config = dict(
    n_layer=13,
    n_head=5,
    d_mlp=320,
    rope_base=10000.0,
    init_std_o=0.0132,
    grad_clip=1.0,
    train_tokens=244900000,
)
MLP neurons of a small language model. Each row is named by its layer, matrix (gate and up: input weights) and neuron, and shows model dimensions 16-143. Each number is 200 + 20 x the weight over its row's rms, rounded and kept within 0 to 999. A neuron's up and down rows have the sign that makes its largest values positive.
After each neuron's rows, "fires in" lists the words (lower case) most often at its 100 highest values on Wikipedia text that the model never trained on; "fires on" lists the tokens most often at its 100 highest values on Wikipedia text that the model never trained on.

L2.gate2,218,226,228,222,212,250,201,198,169,146,163,200,184,178,206,201,204,187,219,206,186,177,181,214,222,212,198,199,209,188,210,217,212,216,231,175,177,186,222,212,200,207,173,188,191,178,163,229,157,169,189,184,194,212,203,205,257,194,193,206,186,194,240,217,213,183,222,226,179,198,214,194,195,226,218,204,210,204,225,211,190,219,217,190,205,199,236,232,187,221,210,198,200,208,204,181,180,180,172,197,206,206,232,189,182,155,191,212,213,232,206,185,218,194,181,188,235,185,225,203,209,224,182,222,223,160,214,189
L2.up2,226,223,194,231,209,258,201,175,181,157,180,192,168,191,200,204,193,209,218,192,196,178,222,226,203,225,182,198,202,208,226,195,208,200,214,159,237,194,211,200,220,215,167,199,163,163,207,252,169,171,194,213,174,242,172,202,206,185,176,185,183,215,243,190,195,194,236,222,153,211,209,184,191,228,191,197,205,213,224,190,193,202,216,190,206,198,228,197,195,207,181,186,205,188,216,181,187,188,180,200,216,224,206,174,194,145,177,203,190,204,197,176,234,180,209,204,227,167,214,217,183,200,198,214,217,172,229,189
fires in: "british", "german", "english", "european", "french"
fires on: " British", " German", " European", " English", " UK", " French"

L2.gate169,230,189,213,232,156,231,182,191,186,186,172,177,192,196,241,209,175,208,220,195,253,218,167,237,207,240,196,193,192,218,182,187,226,199,212,182,221,193,197,225,229,194,217,205,211,199,205,198,202,165,183,191,206,210,201,207,204,228,230,184,187,244,188,193,193,198,186,208,250,215,189,179,165,200,153,225,207,201,180,189,241,205,217,230,198,206,199,191,226,201,217,191,217,165,199,258,211,181,193,204,221,185,207,200,209,190,181,213,187,210,185,214,168,204,183,188,198,194,197,220,199,201,192,184,179,144,196,191
L2.up169,189,190,190,189,195,237,168,228,223,182,141,214,192,203,197,180,168,190,196,179,205,234,206,250,186,220,188,216,209,212,219,227,216,242,234,169,207,178,188,218,209,204,206,210,223,199,207,214,192,205,231,188,224,219,241,211,181,221,203,183,196,190,171,205,185,166,165,167,211,233,137,203,199,205,196,182,221,205,201,196,199,229,173,194,204,210,224,185,225,198,213,221,220,183,214,219,197,195,210,219,190,168,220,213,235,210,198,228,154,213,196,210,224,206,185,190,208,192,198,181,220,195,177,202,212,178,182,182
fires in: "s"
fires on: "s"

L5.gate67,178,194,216,210,225,201,207,201,141,192,225,198,211,195,241,207,175,162,203,205,201,202,214,191,217,207,168,230,215,202,210,215,185,201,205,208,195,170,167,192,201,200,206,174,194,237,196,188,186,186,165,189,219,236,197,215,247,241,217,194,223,214,216,174,171,249,179,208,210,218,185,214,181,210,170,180,235,227,191,196,215,201,188,192,197,226,183,219,199,217,204,169,213,176,203,196,194,217,196,232,204,177,226,213,196,180,168,230,226,188,208,214,206,189,193,211,207,171,191,208,180,198,176,199,185,189,194,191
L5.up67,187,208,158,195,204,195,171,193,177,188,188,188,207,215,219,218,212,231,230,178,185,196,185,188,196,213,193,185,241,222,212,210,177,186,242,199,205,160,197,212,203,148,243,188,209,201,189,207,209,200,187,229,162,203,183,205,194,208,214,242,199,204,209,181,212,204,219,218,224,271,238,189,210,219,209,191,186,195,200,241,217,243,210,178,232,176,238,217,196,203,180,194,219,216,204,217,198,184,196,213,227,234,210,188,184,186,198,192,193,189,194,189,199,231,211,224,235,213,224,185,222,200,240,234,210,207,189,233
fires in: "s", "as", "the", "include", "to"
fires on: "s", " as", " the", " include", "0", " to"

L6.gate255,197,183,185,198,227,215,229,240,176,189,234,197,219,220,187,201,213,231,210,217,177,196,217,178,185,225,200,210,223,242,184,214,196,236,191,248,213,192,204,201,204,214,154,253,200,215,208,195,215,235,203,230,178,198,218,216,183,181,180,158,199,180,168,201,194,188,159,173,196,175,217,183,209,210,182,219,209,211,197,200,191,218,216,173,223,183,200,243,217,215,178,206,190,201,224,201,229,183,176,226,174,194,242,213,186,225,213,232,177,203,199,216,165,230,197,200,188,223,226,191,151,197,180,208,180,195,205,179
L6.up255,179,229,175,166,201,180,231,193,173,175,205,192,216,214,202,192,195,198,215,189,173,213,191,239,194,205,180,201,243,178,209,188,213,211,199,212,205,205,178,169,195,211,194,215,219,205,189,224,236,208,226,212,192,224,190,201,191,203,193,144,185,210,193,207,189,219,208,187,209,187,215,196,230,224,235,214,197,195,201,267,196,186,199,229,215,188,229,230,205,181,188,180,195,200,187,201,225,173,202,219,176,200,220,193,212,231,229,207,221,208,168,184,195,185,247,239,177,172,215,190,213,192,176,198,215,187,179,168
fires in: "10", "11", "100", "12", "2010", "inducted"
fires on: "0", "1", "du", "2", "d", "ran"

L2.gate304,185,229,234,203,230,200,199,161,178,187,230,201,175,200,207,214,188,211,174,194,185,207,182,188,179,183,235,202,173,207,206,158,188,166,215,180,213,201,199,204,194,173,196,216,213,240,213,225,162,202,216,201,200,196,181,274,194,208,191,177,220,178,212,201,200,190,204,187,242,205,205,191,175,190,237,182,207,196,195,224,181,202,216,212,204,182,191,193,236,236,218,189,211,211,187,208,192,207,223,204,191,194,200,201,216,223,178,196,183,215,208,183,203,181,177,205,222,181,168,184,223,188,167,163,185,213,173,205
L2.up304,176,224,192,238,214,178,162,181,209,209,214,207,199,194,207,198,212,224,204,162,147,208,180,195,193,178,245,192,207,234,202,185,177,165,196,198,207,193,212,192,208,218,188,208,214,223,165,226,177,196,214,175,205,228,176,233,156,192,201,201,226,180,196,173,256,180,223,216,170,192,219,210,165,185,191,177,221,201,191,159,218,204,222,195,196,202,203,172,229,246,198,182,196,222,196,186,219,211,204,217,234,204,189,203,210,230,163,173,199,231,205,185,211,189,188,202,219,189,193,205,183,188,212,179,181,215,229,193
fires in: "later", "then", "widely", "again"
fires on: " later", " then", " widely", " again", " short"

L5.gate29,190,225,230,207,199,193,195,182,191,198,189,184,154,208,239,184,192,201,210,192,203,205,210,212,247,239,186,244,186,209,194,205,223,217,198,185,215,181,177,191,193,191,189,174,203,214,216,211,210,224,200,190,158,208,212,179,206,239,185,228,195,188,215,204,195,208,178,179,217,209,169,188,189,160,177,179,233,167,201,181,178,200,224,191,220,205,212,171,180,215,229,209,174,181,187,162,189,175,222,216,223,195,198,215,195,202,196,206,146,182,192,215,233,159,200,215,154,214,184,164,248,194,191,190,177,172,199,185
L5.up29,194,184,178,219,211,237,207,188,191,167,167,161,194,168,231,189,216,171,170,199,255,187,216,171,234,182,185,179,189,210,199,210,154,201,216,197,235,213,224,166,204,187,207,187,204,208,205,203,230,202,189,205,218,177,207,218,242,195,229,201,187,219,175,227,211,200,211,201,201,203,223,218,199,222,205,209,176,204,169,192,160,173,192,188,204,184,232,219,204,241,218,182,180,200,176,155,213,222,179,218,213,191,203,187,210,192,195,189,200,198,209,238,196,184,219,193,208,175,192,192,204,180,183,205,237,195,171,248
fires in: "a", "an"
fires on: " a", " an"

L2.gate242,205,197,205,190,202,168,205,213,193,188,181,177,208,182,221,229,175,195,227,217,161,201,200,192,203,218,219,220,194,243,208,227,224,190,170,219,167,182,227,221,202,216,206,209,218,204,164,200,193,182,212,236,184,194,161,202,198,187,203,182,197,192,209,184,180,209,170,188,232,175,258,170,187,193,222,207,232,158,200,202,191,164,207,224,196,160,189,221,224,213,175,219,185,178,215,196,225,183,192,195,216,203,207,200,199,192,231,178,174,217,206,211,170,230,202,205,210,196,199,167,213,208,227,167,205,182,187,225
L2.up242,187,177,205,195,206,196,202,162,234,194,223,216,183,170,177,191,230,189,210,187,214,193,195,209,186,181,183,191,179,180,223,198,190,166,200,255,220,198,216,179,245,195,197,214,208,219,195,224,210,183,186,171,206,216,193,216,192,188,182,216,183,189,191,202,221,207,199,197,229,206,169,189,169,177,229,197,170,205,182,209,205,208,189,172,204,199,238,228,194,220,214,204,207,181,208,206,198,207,204,214,184,193,217,188,218,186,159,184,158,172,248,160,230,160,216,237,225,190,229,193,189,204,210,217,200,235,191,216
fires in: "of"
fires on: " of"

L5.gate34,160,180,207,205,215,191,208,203,195,201,188,177,179,200,215,235,210,180,193,223,180,200,214,231,202,217,228,234,223,195,195,221,188,190,204,196,199,170,253,214,202,185,180,175,212,222,188,220,209,206,244,218,228,218,216,190,193,219,182,168,221,234,234,182,180,197,218,188,205,181,186,177,203,144,169,196,226,170,192,196,202,219,229,158,206,201,180,179,215,206,174,204,210,193,189,231,208,183,213,219,225,199,171,199,180,196,239,189,193,216,158,148,224,238,212,189,188,184,202,215,197,216,235,190,194,170,212,200
L5.up34,199,227,180,218,226,208,202,220,224,173,199,208,221,187,200,212,204,206,206,178,166,241,196,204,199,192,233,206,241,209,210,192,199,195,166,196,211,189,187,203,198,189,210,210,172,200,220,187,165,258,190,200,223,237,187,191,183,202,208,176,182,172,175,209,230,152,177,233,213,146,215,175,195,203,206,217,234,211,188,188,196,199,168,215,228,162,209,237,195,208,215,224,179,223,223,205,211,198,239,214,206,229,179,178,223,201,224,195,193,197,191,217,206,222,214,173,219,196,178,218,189,205,225,197,189,224,209,202
fires in: "is", "was", "11"
fires on: " is", "1", "2", " was", "9"

L5.gate26,176,219,182,197,208,184,210,190,201,198,157,198,188,171,191,197,221,186,214,205,181,201,218,218,197,225,202,206,198,175,238,211,186,193,164,207,190,194,195,208,198,195,220,190,221,202,159,180,165,196,191,215,207,186,198,214,196,204,213,278,213,201,230,238,202,165,214,219,221,187,176,174,188,181,203,192,248,177,178,185,172,207,252,195,222,190,216,218,198,192,209,184,249,210,205,207,171,185,184,247,194,232,218,184,192,177,217,205,195,195,182,175,183,202,229,202,224,180,218,184,198,229,186,238,192,187,213,170
L5.up26,214,195,190,207,171,196,148,192,241,232,195,203,208,205,207,217,171,207,200,229,181,208,197,222,182,218,198,191,236,179,183,222,207,216,210,226,157,174,220,196,200,201,205,195,191,217,198,209,187,210,197,142,215,230,208,188,211,194,174,246,224,221,196,197,182,200,189,208,190,182,194,196,202,217,187,206,176,210,198,187,171,183,190,192,206,193,179,202,196,180,226,203,211,199,244,238,219,197,179,197,223,221,212,166,164,186,211,212,170,174,184,222,194,191,216,188,161,211,179,173,200,180,192,177,208,197,185,198
fires in: "division", "league", "army", "corps", "party", "defeated"
fires on: " Division", " League", " Army", "s", " Party", " defeated"

L10.gate81,205,195,201,179,203,182,196,191,210,195,205,159,212,201,190,204,238,199,187,203,228,214,216,203,192,210,191,173,205,191,233,214,201,196,165,201,200,202,162,175,191,228,208,147,174,212,224,228,171,189,211,206,219,205,200,217,192,225,193,180,208,192,216,203,187,216,186,208,233,195,185,215,232,207,199,177,222,180,198,206,227,164,168,243,197,213,188,195,210,189,234,173,171,177,200,217,183,199,201,233,201,183,156,196,210,209,204,218,216,231,169,213,192,213,255,190,187,209,167,198,193,189,227,195,204,192,217,187
L10.up81,213,232,205,185,199,215,174,195,211,198,159,204,174,206,219,171,185,225,213,207,185,188,208,213,220,203,146,210,182,185,191,174,182,217,205,194,164,211,173,177,223,207,238,230,189,244,189,187,223,223,186,219,186,204,254,198,160,216,229,189,175,170,185,226,240,218,185,239,219,203,218,226,183,232,186,209,221,179,205,195,178,191,192,219,213,205,247,169,203,207,225,204,182,221,221,189,170,253,191,234,187,195,168,217,182,188,206,195,201,166,191,195,200,180,171,208,220,174,180,181,171,201,206,188,202,174,209,209
fires in: "an", "played", "signed", "his", "debut", "playing"
fires on: " an", " played", " signed", " his", " debut", " playing"

L7.gate110,225,238,223,184,233,178,200,172,216,176,226,171,195,202,241,213,186,175,196,221,199,193,197,143,197,216,191,203,210,219,184,230,225,195,213,164,183,206,187,193,227,194,200,235,226,184,196,201,211,220,223,198,190,171,209,178,215,187,197,206,180,196,171,189,178,221,239,221,234,214,202,233,190,192,204,207,183,198,206,210,195,208,218,214,214,203,207,211,190,206,184,181,222,216,218,219,164,239,172,211,172,188,197,190,220,201,226,213,194,199,198,154,194,168,197,179,218,175,180,219,215,182,177,181,155,172,224,226
L7.up110,182,221,225,207,232,208,177,202,231,197,224,193,229,196,233,214,206,210,179,183,251,214,205,179,211,177,189,210,205,188,224,173,178,174,155,209,196,200,216,227,204,224,213,184,182,224,197,193,176,175,192,208,200,210,176,211,208,190,185,238,201,195,188,243,193,193,213,199,247,197,209,170,186,220,201,183,207,197,177,200,234,205,220,215,218,221,227,187,208,218,194,214,187,207,186,230,205,207,209,180,224,179,212,166,207,232,176,169,192,212,200,202,178,197,231,178,199,178,194,151,207,180,196,197,210,231,201,199
fires in: "000", "500"
fires on: "0", "5", "6", "8", "9"